config.toml
num_hidden_layers = 12
hidden_size = 384
num_attention_heads = 6
num_key_value_heads = 2
head_dim = 64
intermediate_size = 1024
vocab_size = 3828
hidden_act = "swiglu"
norm = "rmsnorm"
norm_place = "pre"
norm_eps = 1e-05
positions = "rope"
rope_theta = 500000.0
rope_fraction = 1.0
qk_norm = false
attn_scale = 0.125
bias = "qkv"
tie_word_embeddings = false
parallel_block = false
init = "normal"
init_std_qkv = 0.0274
init_std_o = 0.0274
init_std_up = 0.0274
init_std_down = 0.0
optimizer = "muon_variant"
learning_rate = 0.0075
beta1 = 0.9
weight_decay = 0.024
lr_head = 0.00498
max_grad_norm = 2.0
warmup_steps = 200
schedule = "wsd"
decay_fraction = 0.903
decay_shape = "linear"
final_lr_fraction = 0.0
batch_tokens = 65536
max_seq_len = 256
doc_mask = false
train_tokens = 447500000
max_steps = 6829
dataset = "wikipedia_en"
MLP neurons of a small language model. Each row is named by its layer, matrix (gate and up: input weights; down: output weights) and neuron, and shows model dimensions 272-367. Each number is 50 + 12 x the weight over its row's rms, rounded and kept within 0 to 99. A neuron's up and down rows have the sign that makes its largest values positive.
Before each neuron's rows, "fires before" lists the tokens most often just after its 100 highest values on Wikipedia text that the model never trained on; "fires on" lists the tokens most often at its 100 highest values on Wikipedia text that the model never trained on.

fires before: "1", "2", "3", "5"
fires on: " ", "1"
L7.gate188:52 45 37 54 33 62 36 41 54 53 53 59 35 56 66 59 65 78 62 55 43 56 45 57 52 66 29 50 59 48 41 55 53 47 40 39 51 52 39 51 57 46 54 45 48 63 79 51 47 53 28 37 36 48 49 31 70 58 41 60 66 51 57 50 65 58 48 60 61 60 72 51 46 45 58 62 74 29 53 51 38 32 30 51 24 62 43 68 56 63 59 50 58 45 24 51
L7.up188:44 65 65 36 52 50 70 50 34 59 37 42 46 46 73 67 48 30 47 44 51 27 46 44 52 71 82 63 23 52 69 60 41 48 45 36 43 42 41 26 54 57 53 51 39 47 54 46 60 37 59 33 74 30 37 74 56 66 54 37 37 56 46 52 59 68 53 52 19 47 46 36 29 61 74 48 38 65 46 45 55 54 58 64 49 62 55 56 46 60 68 15 58 41 60 42
L7.down188:50 51 32 76 41 53 42 34 52 32 63 49 48 56 58 65 47 26 46 49 32 53 53 49 46 42 58 59 40 44 25 48 57 55 66 34 59 70 42 39 53 64 51 58 61 31 73 46 45 33 51 52 56 35 49 52 58 47 46 33 46 84 48 58 48 45 69 37 47 59 54 48 55 72 74 55 43 44 36 45 66 45 66 64 43 66 35 70 49 45 52 55 49 46 49 24

fires before: "\n", ":"
fires on: "==", "|---|---|---|---|", "|---|---|---|---|---|", "|---|---|---|---|---|---|", "|---|---|---|", "ol"
L6.gate1004:49 55 52 49 46 46 57 49 24 50 53 43 48 44 61 52 47 40 56 62 42 45 54 49 59 46 39 37 32 46 40 42 38 57 45 23 26 62 47 39 47 18 39 50 42 40 44 46 64 58 63 60 65 53 39 45 48 42 60 59 42 52 58 58 44 48 49 61 72 31 57 76 74 62 35 66 40 53 51 65 60 51 26 70 74 43 65 50 55 58 56 19 38 46 40 53
L6.up1004:49 51 40 36 35 54 31 49 58 36 51 42 52 51 44 47 53 56 54 64 48 54 56 47 30 58 44 51 52 48 58 53 33 50 64 31 19 53 53 43 40 25 40 50 39 51 56 53 35 67 58 51 15 28 46 47 43 46 47 43 73 34 59 33 39 61 47 69 48 55 52 80 61 49 24 45 45 35 53 41 67 36 48 52 67 37 39 29 68 68 62 50 41 39 46 55
L6.down1004:42 58 49 56 34 49 55 17 59 50 43 75 63 60 31 76 43 51 58 45 63 46 53 45 53 63 35 50 53 34 63 63 56 38 29 52 46 76 28 49 43 38 43 53 30 61 56 54 39 68 70 58 44 70 49 61 60 60 66 48 58 55 46 60 68 70 53 48 37 52 48 57 45 53 43 39 53 46 45 48 58 44 64 35 61 48 38 39 44 29 38 64 34 54 74 47

fires before: "\n", "-"
fires on: "\n", " ="
L5.gate982:39 43 57 29 39 39 55 44 52 60 74 50 48 42 53 50 56 51 56 44 64 39 56 48 49 56 68 59 48 52 61 54 54 37 59 63 62 27 60 40 26 64 50 53 46 45 45 51 38 35 42 59 41 60 34 49 39 37 38 61 52 53 49 52 32 47 57 55 49 30 56 48 55 43 59 53 47 34 39 50 61 75 52 39 58 54 51 47 47 35 68 41 78 55 48 56
L5.up982:47 51 58 62 37 60 57 60 32 46 45 34 31 30 60 69 33 44 37 48 21 38 42 68 60 56 45 47 46 39 59 67 42 37 33 45 38 82 54 46 49 38 46 37 69 25 57 46 52 64 45 41 71 57 56 45 33 69 58 52 74 60 58 42 39 43 49 56 39 36 27 45 30 50 55 52 39 35 70 33 45 41 53 36 69 58 62 72 38 70 31 44 61 67 34 63
L5.down982:49 76 47 54 52 61 58 62 42 59 34 27 54 51 29 20 45 62 47 35 65 47 67 47 51 49 46 43 39 51 50 47 20 54 41 60 38 72 58 69 39 47 70 49 47 45 69 49 27 24 44 62 73 42 30 63 42 37 50 42 47 52 60 29 39 25 54 57 43 44 44 29 58 72 49 49 61 57 54 51 57 48 52 52 46 64 40 54 57 63 45 33 48 54 62 33

fires before: " the", " ", "\n", " S"
fires on: " |", " of", ":", " joined", "anded"
L3.gate1006:46 67 60 50 46 50 46 47 61 55 52 55 38 49 64 68 72 54 56 70 38 21 48 54 51 53 51 61 60 38 82 52 49 48 61 49 49 54 34 81 54 57 46 63 63 42 55 50 31 53 30 36 34 50 49 71 69 45 58 28 62 59 60 49 40 42 42 58 54 66 54 47 43 55 59 38 60 47 70 34 26 49 50 62 39 35 66 52 45 47 62 37 67 63 49 43
L3.up1006:32 66 49 65 64 42 30 57 26 33 52 46 48 51 45 52 48 43 34 56 65 55 43 39 59 52 48 59 54 55 51 57 70 50 38 70 62 52 27 51 45 46 55 41 63 55 68 62 48 45 42 46 41 55 56 70 51 54 60 54 38 36 71 52 45 62 34 40 49 64 52 64 49 51 49 46 52 48 58 65 44 58 53 60 60 45 67 31 50 45 43 37 46 33 56 53
L3.down1006:67 43 50 39 77 54 54 77 43 30 62 62 40 53 59 45 47 26 55 37 62 54 44 47 57 47 49 58 33 61 55 31 52 43 48 74 32 51 54 49 56 48 57 57 52 64 46 69 40 42 39 60 66 37 59 58 55 60 41 35 43 49 53 44 43 65 29 56 42 41 49 68 42 56 51 46 46 45 33 71 51 55 48 65 73 49 56 57 31 37 55 51 74 54 59 34

fires before: "\n"
fires on: "==", " ==", " =", " ==="
L7.gate520:37 58 53 49 54 49 72 54 53 69 57 69 39 53 81 44 57 52 75 27 49 36 50 52 35 73 64 53 62 56 52 47 40 46 35 60 47 61 32 68 53 59 62 37 48 26 58 46 27 44 47 51 24 38 35 33 59 51 72 54 45 60 48 36 64 53 39 52 51 54 45 46 56 44 44 68 48 34 44 50 59 62 49 52 37 64 44 60 39 23 43 56 31 53 47 54
L7.up520:48 58 66 72 35 32 46 58 58 50 34 53 35 33 32 61 46 37 67 43 34 28 67 45 42 51 77 44 38 68 65 50 46 44 72 48 65 39 49 43 27 41 55 45 48 57 73 26 33 51 55 48 43 41 56 40 55 73 50 62 39 57 37 50 44 51 30 48 61 61 35 49 52 54 34 44 31 47 43 43 56 19 77 46 63 55 47 45 61 41 53 25 40 70 53 70
L7.down520:61 39 50 56 60 57 63 31 42 56 44 35 56 33 44 64 54 44 54 70 58 27 47 49 74 40 67 51 36 43 39 62 49 32 52 59 38 44 62 56 44 34 50 48 38 53 53 48 46 58 48 31 60 30 30 60 53 39 58 47 56 24 47 38 43 43 50 45 57 74 43 26 65 55 30 57 45 73 50 41 72 65 54 50 66 67 41 43 68 53 53 37 35 35 70 46

fires before: " the", " ", "^{", " them", " these", "mi"
fires on: " of", " ", " in", "q", "m", " among"
L5.gate670:31 48 43 46 54 54 42 53 23 59 57 69 54 47 43 48 67 53 35 29 27 51 38 46 47 48 58 43 51 45 79 32 38 78 34 61 40 52 51 50 62 45 67 46 51 44 56 62 56 52 48 54 37 62 47 57 45 47 59 71 53 41 35 53 60 54 39 51 63 93 36 67 56 47 30 61 71 68 69 64 29 21 46 52 69 64 35 32 53 41 37 31 58 42 27 32
L5.up670:45 60 63 62 47 49 61 39 52 40 49 53 37 50 58 37 58 30 44 35 57 48 28 47 57 19 53 51 47 42 60 47 50 38 78 52 57 49 47 57 66 58 53 51 39 35 42 49 66 45 48 49 42 62 44 42 45 55 38 58 56 52 59 32 52 50 51 44 57 49 31 45 33 71 75 48 43 45 54 51 46 64 58 39 47 40 48 48 15 47 63 45 52 47 51 50
L5.down670:44 67 40 45 47 42 57 45 45 36 47 42 51 46 63 47 38 54 28 43 60 48 64 32 31 30 40 56 63 62 27 47 30 54 37 33 49 78 41 52 21 48 31 49 66 50 75 40 44 69 47 57 77 43 45 60 50 68 47 54 36 41 47 30 57 46 48 38 30 46 51 40 62 30 60 63 44 50 42 63 58 70 37 31 44 45 59 50 42 53 72 46 75 51 49 58

fires before: "2", "1", "9", "8", " |"
fires on: " ", "1", " V"
L6.gate339:46 50 65 45 39 50 72 43 23 59 40 56 50 65 45 48 57 45 54 75 50 49 49 56 67 26 39 44 60 56 56 34 58 50 43 53 49 68 43 48 36 44 20 50 46 51 61 66 52 50 32 72 60 48 55 52 74 62 52 57 48 41 48 48 44 69 70 60 51 66 66 66 52 53 28 45 53 48 59 45 50 60 56 52 56 59 47 64 62 18 51 63 28 37 55 62
L6.up339:45 70 50 31 53 54 49 56 38 65 41 43 25 55 51 65 61 37 52 73 60 20 57 54 40 54 33 71 53 28 48 47 85 51 47 60 51 69 54 59 38 68 56 47 40 42 67 37 84 25 49 56 38 43 50 43 63 53 50 50 30 53 68 40 34 48 36 41 45 56 49 46 34 62 59 23 65 58 66 41 58 58 39 44 48 59 29 30 63 64 61 56 54 70 66 46
L6.down339:43 51 40 25 65 62 45 62 33 08 45 53 51 62 56 51 49 58 46 31 46 50 45 47 54 43 59 53 37 58 67 55 28 30 39 63 40 47 44 60 53 72 56 53 45 49 32 45 36 38 40 39 56 39 53 50 51 16 19 63 51 50 58 39 36 75 31 46 64 39 43 64 62 64 64 44 37 58 30 37 75 41 55 37 39 46 42 37 35 57 42 62 35 53 42 50

fires before: "\n", "|", "==", "|---|---|---|---|", "ad"
fires on: "\n", "h", " H", "|---|---|---|---", "ih", "ing"
L5.gate482:47 32 61 47 34 35 79 37 45 61 63 43 69 69 47 62 16 68 52 54 55 50 50 42 48 41 48 42 42 36 58 74 56 54 56 73 71 27 46 59 35 51 36 64 27 52 30 52 35 49 55 74 32 46 35 38 52 57 47 59 54 55 54 46 33 46 58 37 60 51 40 71 50 29 55 53 54 43 59 63 64 62 48 46 53 38 58 48 46 50 54 32 50 59 37 28
L5.up482:42 26 56 58 56 35 55 67 40 61 62 53 54 41 73 58 41 56 61 42 61 45 58 47 52 40 62 60 57 33 61 51 76 46 47 43 30 31 55 54 45 45 70 47 56 32 60 43 44 75 62 59 39 62 47 46 64 54 73 58 59 58 58 35 32 47 34 35 48 40 48 48 35 38 57 53 40 65 69 33 53 23 52 44 47 75 42 73 41 48 35 71 56 61 30 47
L5.down482:74 35 60 36 39 43 75 35 27 81 41 57 68 51 34 46 50 48 53 53 51 37 57 59 48 64 47 32 61 51 54 38 68 45 67 40 49 60 65 61 33 46 31 61 47 65 29 49 60 43 49 45 69 56 64 42 54 70 55 60 63 44 62 74 46 50 43 18 55 70 57 53 42 61 64 40 43 59 37 45 53 33 64 57 48 36 47 50 44 59 48 41 41 35 56 53

fires before: "\n"
fires on: " ===", "===", "|---|---|---|---|", "|---|---|---|---|---|---|", "|---|---|---|---|---|", "=="
L6.gate867:54 53 56 68 46 51 54 53 46 38 45 44 32 69 48 65 41 56 51 37 43 33 51 59 59 40 45 69 68 50 62 52 78 45 56 59 50 51 59 45 43 38 39 60 38 29 50 52 85 35 50 42 72 61 35 65 59 43 20 38 53 63 45 67 20 60 56 42 53 59 79 47 56 48 46 59 32 67 48 49 46 42 36 37 52 56 63 45 47 43 48 54 56 68 50 30
L6.up867:26 62 23 55 57 57 55 56 73 49 42 42 61 57 33 39 71 34 49 60 29 37 52 55 36 33 28 41 39 53 61 50 39 47 65 54 53 51 65 58 39 25 49 55 56 44 51 43 57 58 29 61 52 58 29 54 52 43 46 47 51 42 48 55 39 57 48 63 64 40 50 32 59 68 65 55 54 62 31 59 37 30 70 50 51 58 63 58 37 49 81 84 24 30 49 58
L6.down867:54 82 42 37 52 58 55 47 56 61 42 51 79 66 57 49 64 49 47 47 53 40 40 50 39 33 54 68 19 64 65 49 54 39 58 55 69 35 31 59 41 28 53 31 54 58 48 53 28 50 32 76 50 29 54 64 46 41 50 40 44 46 48 56 44 81 60 63 51 37 54 39 61 44 59 52 62 45 32 47 53 19 67 36 64 32 57 14 36 51 69 66 63 48 59 65

fires before: " "
fires on: ":", " |", " number"
L6.gate111:31 54 41 59 61 60 58 51 41 41 55 51 47 63 46 42 58 51 49 44 49 34 43 42 53 41 48 56 41 45 66 63 54 54 52 72 35 62 61 70 60 37 48 52 60 34 68 40 66 57 62 43 55 54 42 58 61 50 64 59 38 58 42 48 57 70 60 46 51 51 50 37 62 39 34 61 40 40 32 81 30 27 59 54 47 51 26 37 51 48 47 27 69 73 43 49
L6.up111:46 60 72 46 60 58 19 41 39 57 66 39 50 48 42 50 57 49 62 19 58 50 60 54 46 36 60 54 60 41 57 61 47 38 46 57 71 38 46 57 57 59 49 42 41 28 38 70 70 67 65 33 66 58 54 65 43 66 66 45 52 60 51 53 40 51 66 84 42 30 48 40 60 53 37 50 44 53 50 46 49 33 41 50 74 53 53 56 23 65 53 45 67 46 53 42
L6.down111:39 55 47 42 47 53 49 31 61 54 68 59 53 36 39 57 67 34 41 69 45 35 46 57 49 48 28 76 52 60 32 47 65 40 60 46 52 26 61 42 48 45 36 46 62 22 54 58 42 34 48 33 38 45 59 56 53 26 39 47 52 19 33 56 55 40 59 58 54 48 36 43 58 50 66 56 51 48 52 51 58 30 42 40 61 47 58 47 43 45 40 39 65 40 46 36

fires before: " ", " the", " October"
fires on: ":", " in", " on"
L6.gate733:59 77 42 38 52 59 54 37 41 53 44 38 27 45 45 43 51 62 66 42 39 43 44 52 46 59 53 70 50 72 66 17 58 58 58 59 74 30 49 81 30 46 59 34 49 39 23 43 56 35 65 60 68 48 63 49 53 51 56 44 40 63 52 60 38 69 49 42 56 51 48 42 58 75 45 51 62 30 46 55 31 29 41 46 54 62 43 49 48 48 37 54 52 65 71 47
L6.up733:59 56 65 53 57 55 40 62 57 38 63 45 69 70 29 56 59 41 30 51 67 47 52 53 39 65 64 70 38 65 62 53 47 56 59 69 72 43 56 48 50 70 55 72 70 51 36 44 53 39 36 66 50 49 24 62 37 62 46 30 49 21 49 34 47 40 37 57 52 56 27 50 72 67 56 55 52 59 46 50 46 55 44 49 69 77 68 39 50 40 55 31 50 63 38 44
L6.down733:36 57 48 50 46 27 31 54 29 57 49 55 30 62 51 36 49 43 63 68 60 45 50 49 50 34 53 47 49 33 55 31 70 34 57 49 36 24 64 54 47 62 66 40 65 58 21 29 51 48 53 56 44 45 54 79 68 46 55 36 58 57 44 59 49 39 35 45 53 57 57 62 38 57 45 56 57 58 61 43 47 66 70 44 60 50 30 55 42 40 60 58 74 29 52 52

fires before: "\n"
fires on: "==", "===", " ===", " =="
L6.gate292:45 45 76 56 58 58 68 56 51 48 51 56 63 41 57 31 50 33 66 30 53 71 35 46 34 69 75 67 31 68 62 55 61 41 31 54 56 64 54 37 40 39 50 55 34 39 58 58 50 51 52 68 69 63 42 67 46 49 55 39 41 55 37 45 37 46 53 46 67 59 51 68 47 37 23 46 56 40 43 41 39 61 52 51 67 50 54 77 74 52 36 51 41 71 37 34
L6.up292:49 44 41 38 41 61 58 49 68 44 70 77 39 50 59 62 48 45 43 64 37 43 44 70 49 63 37 81 61 37 46 54 24 41 50 82 48 43 55 64 47 44 41 31 61 55 56 71 60 51 36 45 50 49 38 55 30 49 45 53 32 49 41 28 69 46 45 53 48 31 57 61 53 65 83 78 43 57 35 59 55 59 42 60 62 39 26 61 32 18 49 49 49 42 48 30
L6.down292:20 72 49 50 62 66 43 58 57 55 56 35 38 36 42 60 53 64 60 33 47 53 39 41 51 44 56 41 36 56 65 45 54 48 43 53 61 20 57 67 50 39 33 41 43 64 56 43 49 66 45 60 51 50 48 62 61 61 41 34 61 67 30 43 31 45 33 53 41 67 57 49 71 50 67 57 53 59 50 72 37 44 48 61 69 54 51 67 61 60 25 50 53 48 53 49

fires before: " |", "1", "2", "3", "\n"
fires on: " ", ")", " by", " |", "-"
L6.gate856:73 18 58 50 64 42 47 54 38 58 48 69 65 61 46 34 46 59 46 71 57 40 53 53 64 61 44 51 57 48 41 62 44 43 56 37 49 66 43 47 75 53 62 63 45 38 53 65 54 51 46 64 49 53 46 51 46 37 54 36 62 34 32 55 62 14 41 78 54 36 40 43 58 26 48 40 52 50 44 49 61 20 39 52 58 35 45 54 67 27 53 70 49 60 49 48
L6.up856:45 50 55 68 47 54 42 43 85 43 44 52 56 46 50 48 61 62 63 60 61 78 47 63 37 44 55 31 56 58 40 73 45 68 56 40 47 50 47 45 41 07 46 46 31 63 51 57 34 46 46 45 36 38 59 52 70 38 48 43 59 53 45 66 43 57 60 66 83 33 42 48 67 30 62 50 53 47 66 50 60 48 52 66 74 60 67 46 38 51 46 56 37 57 53 59
L6.down856:68 54 32 60 37 51 51 72 60 32 34 57 42 76 45 39 31 63 64 46 41 59 68 50 56 38 50 55 50 61 71 39 53 45 52 58 58 37 64 51 44 25 61 49 56 36 51 60 55 60 52 56 52 38 56 55 48 51 49 56 69 33 47 69 42 57 66 51 45 42 58 50 57 39 46 34 50 71 48 33 36 30 57 68 59 51 55 57 51 44 49 43 60 59 42 80

fires before: "\n", " He", " The", " It", " |", " In"
fires on: "."
L7.gate936:43 40 69 49 74 32 36 66 54 51 54 44 65 55 47 50 67 61 43 66 45 60 65 51 49 49 44 66 50 48 60 70 62 44 47 49 68 48 67 57 35 34 79 40 43 47 49 33 36 53 48 48 60 50 66 75 46 76 55 65 45 59 52 35 24 45 45 46 49 47 69 37 66 58 43 46 54 54 40 28 65 50 26 55 38 57 52 56 57 69 52 49 55 44 60 50
L7.up936:43 42 52 43 62 47 47 29 33 59 58 36 54 48 36 58 68 63 38 64 48 58 88 41 43 49 63 41 54 53 63 35 60 40 23 66 62 20 33 52 33 56 62 58 38 53 51 47 46 57 39 48 60 40 36 53 51 35 59 44 38 47 57 45 55 41 30 60 55 47 58 27 36 71 52 37 46 52 59 57 43 56 29 45 43 43 53 47 50 40 49 48 58 48 48 55
L7.down936:49 69 63 48 39 51 52 47 42 48 53 45 46 40 51 57 51 45 44 49 52 53 62 51 44 35 50 53 53 54 64 34 65 60 34 59 35 03 54 64 53 61 54 34 54 44 47 52 43 57 55 35 59 59 73 35 53 48 51 63 30 79 36 37 57 31 44 69 44 74 64 49 51 51 66 54 40 68 45 52 56 53 43 40 40 45 58 53 57 57 34 71 60 50 54 39

fires before: " ", "\n", " +", " −"
fires on: " |"
L5.gate23:48 48 66 57 40 70 49 57 70 48 48 38 59 48 57 54 69 43 53 54 19 48 50 50 60 53 59 28 33 46 45 47 56 46 48 51 27 72 48 60 46 61 61 52 32 55 56 36 65 39 40 37 54 55 63 43 59 37 63 68 41 50 35 27 51 65 67 43 55 47 56 64 51 51 34 42 70 57 42 54 39 40 54 54 47 46 52 52 52 59 47 61 72 42 42 53
L5.up23:37 43 44 58 43 28 53 56 51 50 51 49 44 38 40 62 64 80 64 48 30 27 62 48 49 45 56 58 50 31 62 46 51 47 41 37 50 53 37 53 15 72 55 53 46 57 70 62 51 64 41 64 47 65 50 62 56 60 60 44 47 36 48 61 49 51 43 48 60 58 72 57 57 66 52 31 46 39 33 76 45 39 49 79 69 66 64 42 39 37 41 55 43 44 50 44
L5.down23:50 47 56 39 60 26 66 57 51 73 61 50 43 41 58 63 69 49 47 74 47 51 52 56 50 42 56 63 68 42 37 59 54 43 50 36 44 37 53 44 36 42 45 63 61 67 42 61 71 60 54 43 34 64 35 33 54 38 54 41 38 46 67 46 34 46 59 72 61 51 40 54 43 51 44 48 40 35 68 66 63 54 38 62 56 30 59 61 30 49 45 59 48 41 58 43

fires before: "2", "1", "0", " |", "ens"
fires on: "0", " ", "2", " (", "1", "qu"
L5.gate135:77 38 43 36 22 55 52 72 36 46 48 43 44 57 43 29 59 43 51 50 64 40 74 42 47 42 48 53 46 58 48 39 57 37 44 69 51 65 64 34 37 59 40 48 73 54 60 55 33 52 43 52 50 30 37 30 71 51 48 76 70 41 36 48 54 57 47 35 40 30 63 52 55 50 57 53 77 42 52 41 60 58 52 56 47 35 50 49 59 31 44 54 46 84 55 63
L5.up135:31 24 42 47 57 69 55 42 42 55 51 37 36 47 52 74 52 73 61 36 48 56 66 55 60 39 58 73 51 54 54 50 74 40 32 47 38 42 23 61 55 57 34 48 30 34 50 71 53 52 54 70 63 28 56 52 44 46 47 52 47 48 52 40 60 51 62 56 50 33 51 44 57 45 50 53 67 52 31 49 39 44 48 35 62 29 56 56 46 39 66 52 53 61 44 43
L5.down135:67 64 50 52 27 54 46 68 63 56 38 56 41 57 48 52 61 58 50 40 58 20 45 52 66 57 47 65 40 53 53 70 50 52 36 57 46 64 87 46 67 69 61 59 61 48 45 51 52 52 54 28 52 49 29 54 55 47 45 59 50 49 58 53 26 50 64 24 49 57 35 47 71 68 41 57 39 55 55 26 55 60 52 62 65 48 57 50 53 66 54 78 77 51 45 42

fires before: "\n", " ", " Z"
fires on: " |", "\n", ",", ":"
L5.gate401:61 44 57 56 65 41 45 50 29 62 41 71 43 46 37 44 54 58 45 60 21 46 67 56 69 69 56 61 32 43 57 33 56 46 62 31 42 59 46 68 47 58 43 38 41 49 57 54 67 40 33 56 43 63 44 58 67 43 38 40 50 71 68 39 31 53 60 52 35 46 66 55 57 19 59 34 56 35 86 36 67 51 32 32 37 75 59 26 48 74 46 45 31 49 45 54
L5.up401:69 56 45 38 55 39 43 34 35 33 57 61 55 67 32 46 48 40 49 73 55 60 31 48 37 56 54 52 40 40 48 27 52 47 53 67 43 50 40 40 68 49 45 42 60 51 45 39 52 50 56 53 62 42 34 70 35 60 64 50 58 47 84 71 35 52 55 35 29 67 64 41 60 34 59 53 56 50 63 76 69 60 53 62 60 58 61 56 27 58 48 42 47 70 63 42
L5.down401:62 45 59 45 52 49 65 20 57 59 39 39 64 32 38 45 69 25 20 63 53 51 48 59 72 53 42 55 59 43 69 36 60 48 29 50 52 35 49 57 63 71 74 54 81 45 68 60 49 63 59 43 58 70 50 41 48 47 68 44 34 40 50 63 35 30 63 69 63 54 54 62 67 44 39 68 38 56 52 50 59 38 68 47 58 44 52 64 44 32 32 78 57 63 49 47

fires before: "1", "3", "5", "2", "4", "6"
fires on: " ", "ol"
L5.gate612:49 49 38 56 67 66 37 59 47 49 55 58 36 43 45 68 57 34 51 39 35 59 51 40 58 37 59 46 26 36 58 60 54 42 48 59 63 69 52 52 46 22 50 25 38 43 65 30 60 40 33 44 57 41 50 31 69 52 57 54 60 57 43 34 69 32 32 56 42 54 27 39 45 56 56 53 38 49 20 64 65 32 23 51 51 62 53 71 64 45 67 51 61 33 43 66
L5.up612:36 60 60 38 47 54 42 35 71 41 63 40 53 63 41 29 39 58 48 51 58 48 54 41 42 45 51 24 37 64 46 53 51 51 53 40 19 61 65 40 63 57 54 42 47 62 68 52 37 53 38 56 29 36 53 48 47 46 69 52 75 29 56 51 29 37 72 53 49 48 46 52 48 58 37 35 50 44 48 55 56 47 49 69 58 46 50 58 44 37 46 58 40 68 54 41
L5.down612:34 46 68 37 46 53 39 50 63 31 48 48 38 54 42 46 64 64 66 58 28 63 39 58 35 39 69 48 44 61 39 24 62 45 49 41 52 41 48 48 35 59 54 64 46 52 48 43 54 34 60 57 42 61 51 53 45 32 57 60 66 35 50 37 35 37 41 67 39 59 61 49 32 49 53 46 48 30 56 68 53 46 65 38 66 30 48 56 56 59 53 76 51 57 58 53

fires before: " ", " the", ",", " he"
fires on: ",", " October", "-", " April", " June", " May"
L3.gate514:69 58 54 51 55 70 51 23 59 32 42 49 44 60 57 65 58 44 35 61 37 71 43 41 45 66 53 54 72 60 69 46 84 53 55 52 41 36 52 53 37 42 43 50 57 44 47 68 37 46 40 32 48 40 38 47 46 52 41 58 59 55 49 46 58 55 52 55 39 54 71 44 62 48 62 42 56 61 56 64 62 33 50 32 48 55 47 58 49 41 41 48 47 55 67 41
L3.up514:47 59 54 34 64 48 46 67 61 75 43 64 48 60 41 23 68 43 65 53 58 50 45 53 45 69 50 62 56 66 55 65 60 77 31 43 34 56 58 52 41 55 64 65 56 41 40 59 57 61 57 64 51 51 20 63 51 45 47 76 48 55 53 46 38 78 60 64 49 58 55 33 60 48 54 36 57 34 40 38 47 41 50 63 51 35 31 54 64 45 47 53 39 75 63 78
L3.down514:47 50 22 50 34 57 66 51 62 47 56 69 52 63 41 62 35 41 34 72 47 49 34 73 55 54 49 50 48 31 60 53 36 45 40 42 59 41 69 54 30 55 52 47 74 76 69 68 50 60 39 49 45 62 42 56 57 60 36 42 47 51 49 44 46 74 49 59 88 45 31 62 64 55 65 41 62 58 63 32 52 35 65 46 61 57 57 44 38 49 51 62 44 34 48 52

fires before: "\n", " the", " The", " In", " He", " It"
fires on: ".", " of", " to", " on"
L7.gate855:51 52 42 54 41 42 68 56 31 49 65 74 48 55 45 39 38 55 29 42 49 60 39 41 78 52 63 31 52 30 60 69 42 39 48 50 41 62 47 62 47 29 56 43 80 42 59 45 51 48 30 49 57 37 59 64 61 47 62 56 35 31 74 46 51 40 51 64 36 66 44 62 51 49 48 37 60 65 19 49 57 43 52 51 49 59 40 46 58 60 33 37 49 21 55 52
L7.up855:43 45 30 22 53 69 50 55 47 59 57 41 56 55 41 46 68 62 64 50 60 55 41 38 30 72 60 45 33 34 67 56 55 60 49 73 54 48 43 31 56 48 52 62 68 49 67 45 67 60 23 57 64 47 58 62 59 44 58 22 49 60 67 34 48 46 44 61 45 73 70 54 45 54 39 54 41 63 46 19 62 64 34 39 48 55 43 40 61 28 58 34 49 43 51 39
L7.down855:44 43 60 30 63 51 52 55 59 52 63 41 47 40 23 44 49 48 65 51 59 48 61 52 50 48 63 44 49 50 73 58 40 35 47 43 39 00 45 49 49 61 37 40 39 53 48 44 37 55 73 52 55 51 38 69 60 60 52 51 51 46 48 62 47 27 42 41 33 42 52 33 19 48 46 35 50 40 55 58 49 55 42 52 77 42 35 52 82 58 50 50 44 40 37 23

fires before: " "
fires on: " |", ".", ":"
L5.gate154:60 41 54 69 49 65 40 38 58 72 57 71 46 58 47 36 47 43 37 27 33 59 58 46 41 50 68 59 54 60 60 66 16 50 64 41 52 51 59 49 24 26 55 57 43 48 44 35 67 42 40 42 58 75 68 27 69 58 34 65 37 54 27 59 54 47 62 62 49 43 45 51 55 65 47 65 48 39 41 64 57 47 59 41 46 53 46 47 40 62 32 42 52 56 68 50
L5.up154:32 55 52 54 36 47 36 44 48 18 52 46 56 54 46 43 55 61 48 44 57 48 27 50 45 42 59 53 59 58 79 50 47 41 64 58 39 62 46 68 28 50 56 39 45 50 29 69 50 58 50 45 71 56 61 59 72 46 31 56 49 67 54 45 39 45 70 61 40 27 50 58 58 53 43 88 60 64 49 56 35 55 65 70 67 47 41 66 33 69 64 36 53 46 58 33
L5.down154:42 44 47 40 43 53 43 51 60 47 49 52 57 57 32 55 64 43 66 61 52 58 67 56 44 39 49 51 47 48 35 36 59 58 35 47 50 44 85 43 55 31 37 67 82 40 51 45 44 75 32 65 40 51 30 58 53 64 56 70 53 58 30 63 40 45 38 40 35 64 57 36 71 55 20 31 60 46 39 30 61 46 60 48 45 71 49 40 54 61 31 43 48 37 52 52